MLP neurons of a small language model. Each row is named by its layer, matrix (down: output weights) and neuron, and shows model dimensions 80-335. Each number is 500 + 25 x the weight over its row's rms, rounded and kept within 0 to 999. Numbers have three digits each.
After each neuron's rows, "fires before" lists the tokens most often just after its 100 highest values on Wikipedia text that the model never trained on. A number after a token or word is its count.

L9.down115:529465510469508512523496503463494529476503487519518505484493524497500535556516464519528555479480446542498459480504489505543494500509489472483527533503477527513508517520495520480519538493478514473506510471498484516504511482517484482504500502461523507471502513504476533441487478500483494458518509540479510476512502531455488474508527468479534481504492486512475468496483461472453519520474534525506483469483516509484476513483509496464523477489491499497496497556507490514498491481506511479547539521500462540464520480519487497476485467534531480542478477488513467512466480491528460506532465488563508515470508467513535496474430520519464496496481527520493534494528458526489509512485521570524484520485542500523513575495449489517522471486485510526512500451529522491498511484498482
fires before: "=" 93

L9.down2126:486495509485489467514513474528489495492472489487533513480490497514515517499504516464508500460552515528532494490525472479533525489492504522507537458499548515524463495531533496510470522500520501553513521498527484501529480494467516572495494518511457523477521488498514525509475509523479499436546488502455501487498515495559510495500478494481517560493486511496483536533460479460533483468503457521542448468497509486481500528507463516515561497498504520475472550533512472473464503528506531544510477468482478492489498475489488538493529515502494510481482503516477481486541482524507486489517522528546477499500514528448497510459517502488542521500513484527518469494455485535515503487525520503461503473465476470519494544517479501522464476480470455465474496483511492525557509490515505
fires before: " |" 23, "." 19, ":" 6, " p" 5, "," 4

L9.down2610:463471456532501524512475475446520485515490508506512538509480536521482566504472512500527548492447510504526481552518491510478541485440477481470498522476512474487510522518495530529541496456524510477471499499528499477507448473484481501520550438486533542491526476510520486532509482535539512500565532506533490489511515469487493497514492494516489526473485493444474503478490489513537448527488519503509510502531503503492459471530518527527522472537484491501502522484536475525484508493516540484519518485519490457491515471489470514512497469531522527499505491531534501490478477488526499498491530482520508501522483519511503498497499511565548467519501505490497476543509510517531474465497512528519489485544499479507516514515473498522461512476479488408517545492465532492494521483447446
fires before: "-" 96

L9.down900:505479500503467501482426486477502506487548503514507482432499503495525525518513523501477495493534486497464499509498506478462579528508481489516508505531498495555484502527499492492512504520496527535562497473478520510510587503492482511495531531495503495482523505483494495500465502512489476526517551491438523507529562447515475520513512505497470482536487487521505498493497488492501513522551510448507488497481496495481567535509476515480490509506494481509500503483490474484474528514482471516474490458526432519467476506488477439483508474499520465491472466515510479468516468491481507507494502505545521505460536506457509481486495536477515521520494468541497453522482490504526487551474499525501475476525485501478493505531458495481511515506491530407477489497503528536507505541485445
fires before: "-" 64, "inn" 4

L9.down970:568553484522480516486488512516493520450511561495518448496475504540505505481535539472498532500516523493506528502461477485490471512522468528497524472484538494521490462508466465463459526500532485532493499513502482489481523509483504468494495525530497526504501490456541471506541482504500495454551497523513521510501518537518493510528542508470481507508524530484449544520456471521499491469505519497534502520541527543481503535541526494473486515462515541537498490524512570535527513497482486468519505499487493469521531496505481529494588474516484544488494521521466546480509527536536452495448503481512470511522495493488425541487505467489531470539516484478505483505470492523491489532527500484493501511513516555526520503508470469535537498500509474518529504494495498421497462488520530
fires before: "." 30, " to" 18, " |" 14, ":" 9

L9.down456:451498487502475522518463492531516506443530521518509526502537487486436508525520471487496520520494484495486490496492504502523459518475461462547522518530488517486473479550492494454478465484475555515469485509458479516537471476494478471516482489499498481498494493542482515505537500464516509499500509530490455571540514491487463499505467535502477508492463483513526507510468513510504519527510501489490489484515524445480512503506497464480513528491482479526528526501505459495497475511504491490508489476437474545492530513528531495451529526540532504508514529512462529457527522510514504466500476505458532495485542497506482502501482486523481525510493509510504487529479531499543529482518557515503504494525488525492513575461474495476496540520558483552465515557517483499553479490512505
fires before: "." 65, " Sab" 4

L9.down2388:488430498524489502507466520485477471459495508491540478475507526497505501525502489543467489488509501545519485530493510518492491478528505480491527505502501493498475504489498465530536466480522561538489518505499476442460480492574494527474448516489496507481548492512487496460477512497466525522481508522487495509472514494528547476452496461471528511482471478504489472498537499533518492483520473522525537512475478532524436510510530481487500508520490499480509521455461506468483469494485495484493500474539447489468531518487473499489469495534468490497507508463477478480481510528543488497494510550525473495491495523499549499529443520524520518467516508477505443482475502478501513503506527534485485513480480477504522503519472483523484485488477530551509548510534424459456475512489488
fires before: "=" 26, "\n" 22, "," 8, " by" 8, "\n\n" 6

L9.down1039:469464535453526522526508501478540470515485535538508479548468528499484535507486479517526508467515494483530479513500474463475510526499476461536538489505476485450458507495492549501555502531495456518524437502489535499473527511491503484536498472494505512541503513494478502529463500546471524525521555485514504482502483513408487529522453508534518502521483504479524446465491484497484550496506515502505524502462496488463456487457515480500508455545516488462529499505510488465517531506496532491480503499538463485493488491478453533489519533488505482454504512465495479507496535510490498500527507432492486515508514457518491494478478516469571485478518550535516480503507541550517472490495485526516556501527515443519489486490483466506497481463509469507497515481468531473515525506481498
fires before: "=" 85

L9.down2161:511484481533483506477504502473493511475486482470509504481525493543478453514521499498525453490506487507527500513524480553543537479514512467519466508505472507503496474480525526541522486501450501503481489511569488463514489482429463491499443514486519453477539517535457495527504480498511476514519488471502502520473502495509489537527477479508492491489528465489479456483542545464480484484500488482516475462494461499489485494512470458505523461509527527480533499544486524546509506503435478503518511516538491485495478504474486478502510504545460514459481500487477535455471491492511515506507506517528506514501518504503496505535512511502492504522508494482509468515488474510494472513486512509528461482454540500529482444517495505505505527538504500444515544508422522475508495506497515
fires before: "-" 68

L9.down304:464514469537489485486469475540506458510501506507496519533547497515521487485507492490444532531510492455472502514498480485505444501516513490490492517482528526512502421477506488507501480525529483484501509471481504498483519512458478527529482466494492497534509524471464493558493470486557526520517466507509528513530508504514519511485452500502514490484514526516515493520543520453546482491515522538522455508518508461503511520520530543493473491495545526440547482502481498503495512478527435487496539518520530527516478486517500486517526539546523491467487528522527485516469514491480489500531529516492473567486519477529500483473466478452528523492526479506461493495493534483470500494498527518472519519511525479463512459539456488510519466487502475589493532530514483475472460500524511
fires before: "\n" 32, " |" 25, "\n\n" 5, "," 5

L9.down851:476504506484473475444530473482501506509499480533478481502531523475503537460490480502473482531512471519530506458531498483492527493468500475481516466468528483484498499481493505530464455497505512494496517525521473517526494475547509516540554480531501530478498503539536476529511527503499520469468488464524497503507498503538505487485512528508486514479511488544477506501503516527514469498488496554506483458558512518520419527538510496459444451496461488527496488492502547494465495503495495513482476520465487509507513508457515452513513508483531459502470505514497476532494497480536479560529477480475465533523496511475486476479508510505512509533445517507519534497525497524526507509515492513500488475528547473495484510515542544471529511475485486497472499561490508526523534480491494
fires before: ")" 29, "-" 17, "0" 6, " |" 5, "2" 4

L9.down62:510564524502475511476464520452498515503525538509538518523525500506508519466509481524508514534445507504479527535481486516489509519477488489507489476523513487494477444478561495485465479500472549467539465496536550552511527524518514514503493496562489524501518527481475497493507510452515527515517498501516530515487488511505500490522491478522533492568489542503507473481484508454445498498475495487428463514542516504513478469535527499509483520530501518522471473459551551490467469495517497522495493504510504463480479460485527497557489449481528490470470476470503521518515477475511506511499483502508505505495479454489540529511522451488426498507488514474550489526511503536494542517458518515511495537519520486518471493525477468461461507477448490484488496523491523525524525505515495
fires before: "-" 48, " been" 9

L9.down1893:465533491464532504463504550500505495476493465517486465458536500556485494480486495494498497502474499517447488498481509464474502457488519513478511510467454494470558517534486520509505538470524485500543489526549511505493479477510506526554497503490465494538504507460505527531525482485502546458512465498474474503482488484486480533502480494518492538430495512517508508489458489509484522479500487499514430488506533515485536528504526493473532480497475505513471502496485475534528511469492508503500501483496492505561454541487540547523482497486490516484509488485500523501500504494512521474453482480492496483495517509528483531495538522516520519480489563501547499496512518515520559470493506508483476456475487536527528496522567510471495461460489520457498510471553497514542469479499529
fires before: " |" 56, "." 16, "-" 7

L9.down2912:461519520497469482517501523526494484482518486565553549515534478489459503500481521532491478511498505447512488523499521512491483525453526512524482487509493521551495481558510482494484477484476555471526478527507475538518508470496472531538486499456498479490538486475519473492449547493496500545503514493486513476481485477455487514485522482501497448482501493486508494462503489471463475497511521483500475480444503450479496490514505498521499483496519498480529516469483510532430522490489486507465526469493453492505476471451506524500522506517496530464483497502525485517476478473469472513492542483527511475473501515479480493541476458490559523501494515517501478515505509495492461540503528473486475518475465488486516488481484541530449476470495481452509509503461491453502501447479522
fires before: "|" 45, "-" 7, "The" 5

L9.down1814:543506503489491489478520486479498570528438476539474528506528478503488500498526501485455484488529503489478529484491464465487470493525532505530471528522544465523487488448512482489484498495484553539489499481490515503488523550456515524496445492534487519505501477461497500514532471530502521502504512499503474525542507509463505498499473500497471486491526489504496519510481539521511479491493465481498482466509519503503478487546527530514505479518505502524530529482498491455528464481551474506492505489501528477537531500552532531499545519488499486514463482513478493497530519521518526462464539540512458509513485506561534482448453470509558472535532478516468513499508523468466495482489484490501517510543480473438516506511504475455489490519496491576475495498498465478477479519557496
fires before: "," 20, "." 15, " and" 8, " in" 8, " by" 8, " to" 4

L9.down2615:510500492489492472486500464506506506443533521512478485469495559516471471466501515508509493506505464481490536472453434550552522500520505491511535497458498462477494486491473528497515507510509466506528476546446480478513467503485482499481471467475494542495487511542526521473506510514474457506514494518495477525470528525448493553490509481539466528493510537490516552478535531497480476525507518531549497555483474517479465504555464450489484489492534509525483530506495471454499445533504507503547502475437481551482497493534458493467501487537498483504493526518488518475483538519536510504520474478493513493517497497497512496511488506532518541467542460550534516492492504468520508498556493511528513539528500488492508544537550518483514529507482515542503518559545475506501507483518525
fires before: "|" 27, "\n" 22, " BBC" 6, "." 5, ")" 4

L9.down2171:512455515459528528534499477486489501525509468520532507515493467482482526459492477512520519450512479519461502495527480521522472460508466499498488506541477492516459506494512474485498528489526472507493569515553495493525496521502478509555500477509482480532499542532496505508486539492499513505477490481479523538519486489449537497485471526503487512515436520498477488479511542496534502522481512498485487492513502520537493480492440485559442491517474515502538556522534448529534469532472467486519526519479474530487488474507498524518514530486493490520471481458472443506509443517533502515484549508484472472537475495487516445478507517510471451492489514508505508548471504503490485508509478555547484496521527506490471494453459493491478506528515529433505527494471507515474519472471522
fires before: "6" 12, "0" 12, "7" 12, "3" 11, "1" 11, "8" 11

L9.down1701:495488536523481507533521507483491461518513503498532471502520508554509503523471529517497520522559488518485481529472502486465556512538538470505515505468525489517509540484512510528491522515498487508523520442508490512467509469506451556540467529492503484436539504474503474532515487497493457494512551506468448517494499507524466510482525514531481519481501560513501465475502510529469506518519482482499506555482480494475533486493500509493478442490481539443503511491504487483476525486518530514512529491503514502467513467482514481536495525511519519518527467475533515497518536479508514481523471479481494539531445483498481470507466516499521489477509487474459523468512514499503525544497467482492516471505481496481480497544489504499508482514490480529479531454512472524483501485511504
fires before: " by" 36, " in" 7, " on" 4, " the" 4, " of" 4, " a" 4

L9.down3063:470451535516525498508559486500488459546513540493498492521472526487489503473446462531486545446507462485467447499496525496521506510512498565479509485526496512501477507483512501532485520517504452506499505482465519443490501511515502441511497471494495490464540513448516474516469492460489463508515509509510504517486491485519503477524465467508519469547494529508503520534550532476494505481491529487518499495515474488509447463436527478453488526496486507528495512490477534514517494517536496489504473495490506481492461562418510569463501524513534490489519476501549488498475547485504520498532478469478494508489470496447513511475498571518502522482523485463481485508514498540490521495470543517477528480508523539514481494489465475511503534510515515578478483517513488461523504487456488
fires before: "=" 75, " of" 12

L9.down818:469508472496499504468472518514492551446487514461482518455493523503456507461503501513499468493525540511489486481505500504534471501514457524478507526504504497493509508539515502497541507480510512481480531511520524494537495516520500499466539487471519492523536533452482513514544491508497463480522539503484500485504502497557526510519466503490474474454498557455479539494490479445464507519504539470496509534519505480475520496474444518432514493561527498536488551469519490509521490507506498452515538513510479520516472477541485518477466496481541503502533522472484523507464527513509495491519431520490529515516518490523549493519544473473514519489509520500498499521523541470477468514478529543485511516513496505474504494509545531478528467509468521436473529497497484535517481481535525
fires before: "|" 50, " to" 10

L9.down611:504505483496468479432475526522514457508465488513504500462484490481481526488515493471510473484501523465448489468514495472510487506479516495495547544447507434486520495486533497484526470510523493519543484496536477533521546528513494490462492503524505472490450502503458484529523472495488477523448528483511494497469531502562492491466509493480507494496508483440509545516503517539524500513473476501506533482514493529491523497472480472530510502493527469483469492534510463518500484500467505532512493523509542494460502486495493543500509459513488493506529507509557469512506506489480516512512521531522524525494474465494462504464503502489504482505516466548501449460484501538462494482488467547471487496502463463488491525444514503492495480532523466416538462495466554501495498518476509
fires before: "s" 75, "d" 8, "ed" 7

L9.down1733:511445504495509492518509500480487504526458519516497514481494500529526525499495522507502433520505516469528537507491463501512475496469517475508472531453508496485504524522468544518508484478448501528489502486513509517511454502571455528503444498464509545493510486530484482519507518455494523503473485488509514484522494528457536546506515493479459473503493446500494519497495493530479489482517432477501488482466483509524463487521525521507512525538481473561519484486511502487471508522522450517511490504515523448471492469503517525500532504491550468522474471521506479493523498500511468458493535510493487506466486448455520484496500437491485475483482527504501485503494509459555450487534467504536499469495510497492490499459484486523519432524492526473541528497503469494484481490500492
fires before: "0" 10, "1" 10, "4" 9, "3" 9, "7" 9, "5" 9

L9.down1783:476469430529517506538485494505509512484504469557488442501516495504475517490509503470520462522499510503527485511539498506525487485495452508515518511523500481501550531532520488500495495512515489529485497462505481502463435505507501499505472497506482525479468523493475510515515501495460481507503524525511530508533565497501522471529482518527527524503487506429513502500443483533558510524481483507496528484461523545511518475482499498469551526471535441497485506490526521522506538472516547513489475535552501525481516494522512514493509519504464509520511551497483524514572462474476506466482473534497485524537529507472497523482514493523461516509498536515472515511506490503521477463505527503512506565484520510528540437495499482505499485533460517460494493509471494464448537489492481
fires before: "-" 36, " -" 9, " later" 8, " 2" 7, " of" 4

L9.down2618:516447470479498514484513510458512542465540481520500542481473461535515494503469515504504489520523476523490508530520501520463489533487485451488500496476550488465483487517527502550485510502512515516537530462473505519486549462508509485484492509466581521438484524491495508506557483507561507547471453498544547520519479506511483500489464531513510518498489470506531506481449519486461430505512481471487474492531506554526522497505490456517531495499535510493536537490482484543541497476536504487466491542558523465479483492529517503516477498478574538494474474500470442485473496531519497519501477515521494515523501477486490462470439488484496471515488501487462527489499503526485503489523487518484512514496532502502468524504487454481470492454501499542459537515492501476486511515461522
fires before: " |" 55, ")" 7, " =" 7, "=" 6, "\n" 5, ":" 4

L9.down2459:503530436525472522488521516530499490463531476504491498483438499492517480481494486483538460517539534543531497507507471453553550527481517483522546509495456507421439461505492485468483503498466490526515486488574527454507508503518527512496502464506527475466499504480479490542518501507452514512534492515456520486488465520508512490493482471519497523486533511488520469491512467503500466490559496494501500435529497480449474481501531500530514490518452483474527483518483484473485501504517506510516467518498477494501511504471472519500485534470543516481477492517454530549530492493468476482538505507490480513485499523504560467512493507462535455519489511503510524508528524511539519504486515543518487485484465503449516478493465516492537491497538520473480527458493511469480525503500516
fires before: "," 30, "-" 23, "i" 4

L9.down580:519480466484490467486474481530458496524494480484491497534512508483496492513533497494507513462513510491519520473472501506512540480504517530459494479453470506531453454406466502498507454531542523532488492462533509549460466507482545501482512517485490469498509529505509504524528478532483484508496505490486463472475454494501484522480478555484495520510492464486503500452509530552511458461530470503546504471485516467488499508495498515430525531513480493509541454496483508520531485477503503485514527493553484474497472512453503478491488527510488517504498485480519485469483501522465493504543512518545453506512504491505516480501522523495485459478492479525494466531532499503489489482504541538481548475523522486521516546490506488446503528490523454497448503485481528487561485488486502
fires before: "s" 60, "w" 4

L9.down541:516496468553508520542463504440492496528461553504545517537518477504511517523483523504458541487534453550548489506429475454512491544555505501474500507493513566496496516508509513495521491483525533475500522505472553505514558504528494508521460463533504499500494482484509543509499481476487427484510519474455517486519486489464514482501510525523468478486508502433484502527520504497523520496487500505479512514481462512479463501496501525460533507536510476483489530488513518457542461466511517501499496506500528486508482510491520511497469489481476525497461504506482499474530495484535494472487488473510484473485485457511509513504509471480557530518484454509501528508540494491502457508486461478488495492515447497504434512570543529559472515471508519481510513497491521486517532516526518
fires before: "-" 52, " in" 4

L9.down2207:429442519469473494504486489508499479524514486486512505520497500522476544508510538512516548527493468484513509475547502501533501509529489504515515509474512518485494486568506510573508496518475505501508489478509490469474541482520490475490527515483476486471493532516481513467487482501476521515487497501534481540519460509508518510507482522515515508493509504481510485518508504500528539502495480497485553506481496461495497497503518516472492480498496493495512529540494490488499508492489521517494519509552519496575502503455464491489525551523493490458513514483501520538430457512516511506502451531510519539535515488492524485530508552507502505502455491451479481510501514539497474498515515480525513522499502487495477449518487478490545453461490475571475494520446513504489493502458526
fires before: "-" 52, "=" 20

L9.down99:537527519527533505491537464508485486480504496532486510493499504521471491537482492557456500513472500518502490487498527487497518511496494475515527487514517436472491527460508480469518559515490495498509451520507523498500484497521515554500452486519460509541504475478487504496511474504517469536531500506469457513546524505500517490501486492512466492512502496494498505465481484536467504557526518464465537455511527480543467488465531499542521495544448500502474449471522464475489474489527447516515476516488534462500475511518518505497527546563485455536502517516521490468537497507527487542476466475512522546515524490534503523489476520524524503510516514498452492543505543484494504475503525551502511533481490523480507563501499515488497481452535534565533514518495448498511508495531499
fires before: "." 48, " of" 25, "," 4

L9.down1558:493465460475504487490506508465509497478498525482491477486501534557505520465472513493503515524546504517492545488529527506505499479519502476512474487490482483525456475494543493485490439482493512508476490483507517510506493495519478451501498470472493512460511548508522508533528470532479509520522465511495537479510508497523467501520510496489505513491478515474483499509520507483537492558515511485494495526557543508534504475452477506485509525506525467486491495522494446532486485521538495492504474575486523499465520499511536542537515480469495520542483518498520507480497472530537522475546487517506527480495508490497523531508518464529493499485492495506515463508490521494466490495461477494570477521499503465508446518527514532503495506510528530394497520506537487481525479500561508
fires before: " |" 20, ")" 19, " (" 9, " were" 8, "\n" 7

L9.down2316:500485495505500512496507509523490481525508467509498504468485544516522483529483504520491515519517479456543505497506517503468492503427473472501509514493518549483482489531499483522511479453461533482505500471458547500477536520527469481511526464474526539478513469475515504492518469503450468487508525485507491501506428502517504472475482488519548501474462557533518490482511486477505508487471501461489541493489494516492493496466538533495485505492506527475471504456512522498478495490515500480510503486556499466483516494554512508512461497461498525534514527506486497503504504520452527501510495471527467514487517512495540506502490480482492509535515529427536493497548499485507520507467492512463475510489462542495508506469425474506448469487521529469547510524457486512539486477519522
fires before: "-" 67, "." 5

L9.down893:525545518519496506551471495482439536525452474524525512536494485520505526491502501491502486494534508530460478522494503459499533499483503531544551518520446518532439481499478524514525464481499494489477485478482518499509508524499532512503540493502512498473517480512467550533524501561527462475457518489489511500486491528511487493499499518486467496499490488552506498537481528493461503471519509491498498446493483504506436501491498540471458532479481500517508492512496509485469525512482477525450489472477510512500494522473470525426473477477512508532509492518451516490510500486488483460504550453488534492501472525433515518494489507487459487477500462494487486487462507484504484509431540507530495467439493517538493524463485480489503418485532485545491491497485478497506487519502441
fires before: "-" 46, "|" 17, " Hy" 4, "W" 4, " Nor" 4

L9.down1583:506489507481495533506468492479504546467484474487492489476483524554487501516533477473496489506479476507539511531529464465522456467484529516497500516498465490538460456486469529513493471515543488521468481481503486473497486522465477481516510481455505515526472484536523476550521547511521497508510491505519488491471479550472493483507494493494464515476479519500495496492547511489510466496521519509529463488476484478545483514521525469502499470476469528491471442496475482456508516468513497502521474494502474523466504561529465468518496484488514526496476511496485486453483461568487429539516523504503491506519500500519501513466454530501497505534518531448507486503511500499517506493507495487482484532513515527502515472528477493503491463512470512553453568503485503505501503454517510
fires before: "," 24, "\n" 16, " –" 6, " to" 5, "." 4, "\n\n" 4

L9.down1297:491482532555489539502525511501514448507489495524495516445473459478505455508497510501484477468519532474528540458537506538514489447506468473509511489469500464509511492525494486523479477498467520501528476472506470541510520456513484522467495498492487484516513525524522524515494492513514522478502470495510497540479509491519500513498494559493479484486540518514495524529497533508512480484539468516526552541507474496477495501493520511501510502500507480459511529510517522492512489526538521471506467514458469486477467493453506476452516548525462521489474470514498537486505525490496472507520538459508516519520518516501505540476450476502469537497476504465535518467469502508436528467465489536498505513537445486469557529547463480471509512475486520483488512467485501529466455458497523
fires before: " |" 33, ";" 23, " (" 9

L9.down2473:529471488498516542476442455513519511507494528477510465500487499526517471512520504531522505528494530521511455518456493531486509497449510484494495546480505515481517469526463500460504536494508522519521497511518508493482508561505519516500522491501505512522528510571524469492515468532484506532453452481511502545530503495510512496507531522476507492486493506525474497484533490503521512517450470488457503481496504448486461468472499491504524493490490502527485464522478509465541498518509509539499486482508522427517508439533492484507517514547491465481511513506551492503533501491497528525482481475553471498491498509492485464500469506553550527461535474528518493465531558532533499540491409534533512512521453549492480503528484524502484425522517506530505507520442508471452502482525469
fires before: "8" 15, "9" 13, "1" 12, "4" 11, "5" 9, "3" 9

L9.down306:517523472492516468510517520475509520488481501517508495526475496523477507490466511503475484487512480494508496498517494487495444512520441468479482519504509464521479489478512462438533496498535504494505545489497534478487505486522522440494526491501505511500514471502468469504499474507481516519497535491492517442500503523487498477507490504506543466483483488461458497501479504491502497525481472477539480505521454530466552527488500456497518454543482458523481557497499521468515538473535446498526520490484494492444490484535522483484519535549534509474517493490483486520517458527480497546481514510518506508524480506531531548507512514485520462525479517558503508516530515480487479500562526507479460529518517512530496533462521515494489511470472540481507470476508526523454488513490532
fires before: " to" 21, "s" 20, "ing" 12, " that" 7, "ed" 4

L9.down2335:509471494449479565521509481467506516490509501495518531533475475484517501526496480453474487497539528490478536488506510520495515505480490462482446512490523511499496494474513483527556487502492544462529507463496493535532530466480507500506512528507534511521531476486537513476494535500483494524442479535509460521528545519503519477513519537490491497458496545535521499519506474508577494449457504516500480514470524534472512505476507482476481493542494533497466487482507505524472503517517472435497496478511503519535496539502520452468478515562541539509539500538508494463448478493514601512492481511545494513457537535481518511463492483488520477515481513467524466458484442474485477496527471525517498489492519494506479505499535494465463521502497483471493538525500501517497490528529497
fires before: "-" 52, "\n" 5

L9.down534:492466488499524481542559504503529448562466463487493564490530498495468473492488488498512509486510470478490508513533505508507510505563466499502502557467494512443448534483501457539544476530503497525568457490487526458474521542500554519489474564525513529484532484501519487532494508542474512531528550505490488530499505521468486477540537519489469523476502489490475500530513523512485481529493498461481505530497506498471461480452505487502502493515540554546533516499510499479485510527509498485487519499455494488525478531533521520509500524512546524486501471495504514462477501516492503535490486550490485504540468467514494504528434518489511526530485481467467524471496532501460494501481543479467540478494548505531459515514500488491493506529469443516462544493512499489488480512495488
fires before: "=" 65

L9.down133:499485482502511517472530470483521472490503458476508528452511518518524546483473487495502512457519471471513459489450501516519479465508515510458501489559521516504477511462513485519508483466512508528501517454472461542524497511486486502483493486507516503502496514463506552554482511476474515525505592527499484507509509493446499485482516506518488538492455526503524519504523498534522457500529527529546503494523493493516462485469506500449505503513492481482499534456475502501475448502518518518528539470469484513433496493498468499487505485481473476503520476501488490536486494472512513501457538518460477478532538520510493499483498553455517486505452470513467475436527518561504470461536500533495523494488514487510529527515496549499485540490511550535489507565539493533534521518470531
fires before: "=" 70, "\n" 9, "\n\n" 6

L9.down2830:475484508472518495466471519459474504488474530479506523503479529523466488524517525487493448543515546511515486502490490480472522535493506523473436514506490483535513490498484463513482486524483469517494478489486525449503515516522480479552483525500462531515497488471481523529509482532479469480517501445521486480482512464513481514477471504521451525574522488505480505514532478522498502488493482493488530488492466492472515487497473533493519512503473530541487497468465525545499523501487507506515510502497505521511555513480492491536490464533504487491489501484542500501457481467559523491484525504516501525489515489529488495503474526534560510543505486532490516570509482526492479486516483509562471515484494454503494500499485473492486457506509466465501466506547531499474512474485507
fires before: "-" 75

L9.down1421:490522522475540496509514497491498495488498542544507508493511526460519521531479524512480513511502526477546507538450463494470507512514491460496496530524476494447545481495492495502476512493457462500518472479501526492498510548493457495487520533472459511541528502492513498527483485449489501475491465472572481467525523502490480494513486499517477476441458517537482489514462510482483510525484481513512534492524470512501438527530507473463528474505482513485541445485528486505509466537502466512526519449505540549492506481485506499452497513530546482503541494489524502473486529546492478512514536490448503462541515486560511512482498505520502448463494514490499454497483507522485494524479541521520517546469458541513495491559495554468483444495514502487521498487508490492539508512493512
fires before: "=" 87, " |" 7

L9.down2555:525495444471535558503468494485510510489530454569502492541479527490479525533497476499514478478495537486508521491506486493552539539533515488499537484521462517548530483526483475492485491530488486494496536510516498508538508534477496492522474497469497545507495511503529510540506511521494497483512532492525469517529483471487491478523488497475546512499462503510461531519490501509511491538497492473513514508479549442518415460505480513463517495463533484519507529504479489505495473466497487543508520469468453465504511515488517506535528472534485523474476516542521490498496545511487495551519458480522490462474431506447517492518487525504480499468513495503511491447519547511479539519538424473532495509517531493516499507528466515508510498500513487465500481476552475465492497493519490
fires before: "3" 13, "7" 10, "8" 10, "0" 9, "6" 9

L9.down1325:481456473482524464507551529513482469528462449528475498499473501489521489495468520499465524498579545508512509521525515514480476473487498479500476475495526459525507471503500538523467497501523521514504502519506479520494482516513519510488524507481501524458490495521520494536475464484488472489521485477464498517505513485542552494536468513497510454490550495488480499511525494492495482507451439514474497496549522504491491498528483520488515501490477461531498492510542546452511485469504452473481453522507489533470499495498540462495499532523498503502503491494506489460493497500502506550504519533495490489448548515495527509508505528503569477484503510488480451497477464486529483511475498486533549483475475539451509540506503532484485467495491482511527555485515472476505513508524495
fires before: " |" 51, " the" 6, ";" 6

L9.down491:526490515490458493514507513488481530500473516514504478476505488508515504496502505523511503504489493536463527514459480543514511491573497483538527530502509474522510475504507501496482496512476497484467537439467479532461485500478522492548450479530514523461515457499468486506479501485561527529507510510507485497513494543512466460544463512519504487518492521522499507473471428519520518518527488489501462487510490472475517510489496482470493479484508519548477473524511545535537449504524489510493492481495487470505481495469547495524514500494520487486506489475484520506508554483436504489503509472492531506516502470446488515443494526518477442492466515496469513498560472506528503495484500489453508560492470504486473539530514503449490515500490522442501493486510542508524503460468504
fires before: " of" 34, "-" 32, " to" 7, " for" 4

L9.down953:512466507548499480481506486527467543474446533504477506496508471510502542471499504503522470469499526485507535544525474492521485518492515482507477510489521474502516505460498493496513530511492505506449502490495495448492499523503528490489448503534482489529482540466504482498469523510543520504485494539503508536536497453477516507498490495488421515508502496512511514505517486496507455494468488542535501471522524526446529547504504536485499489536544517515500490489536473514471544470498482494535511530486451512491501556481475531529508483472494506528505514500514535484467507501493481503482544523470495513511472520496499514491496503493539540414455476513508493475490517486475512492505518536485490437491537450514462499525477489481524465566474493578487510438536496471493461504514499
fires before: "\n" 22, " and" 11, " where" 5, "\n\n" 5, " as" 4, " with" 4

L9.down351:527504491502537484512493502510486533478534487483528481490525482462506515478484492483508528505458517492495497495462505532547506532499521498498474528443503473505522474493491486486503480482467511541468473488532520473525519517507477483486470475537513522496548513486488456509505516494512482526485535463487491500509510528524468450473471562437514485512489469518524551500552515515508481535493515452517496520464491483509490562499512477525459499526530536517489510507516465487485523521494516529513495517468463488554511532483529475523501486546507484472512516499519504505525467451472484557494459517510534510471523525457509515532480488454514519481514459502470512535445514550474484462487452461518483541513494484529462495493506483488464476462488527464537527522529465486488496493538554
fires before: "1" 12, "8" 12, "0" 11, "3" 11, "4" 11, "9" 10

L9.down1316:491503449510475469504478480473497501526527522535482514491489474467493467533534451545447451476525472466545484505430513480464494513496495479500482506507465496449464439512495499480497513478451537491458493511490523504546519518476455510505507515484488476535548529553464484505498529484485509493517510509538535480527482508483543489520507510500496479480528553510477512487527513470500524515560489504482480488478511529510473509523528485459523503510510453484476514530495488453489566531508549505509489477506478462497497521510490523515518465508540450484534516515510498513555473517488493506525531481528501491467518481477524457563493512501534530526485483517524486458516506501486479501493507457508502508516496507508490479501551480501452482489552492461513520565514472488496551497503534
fires before: " |" 25, "|" 24, "-" 15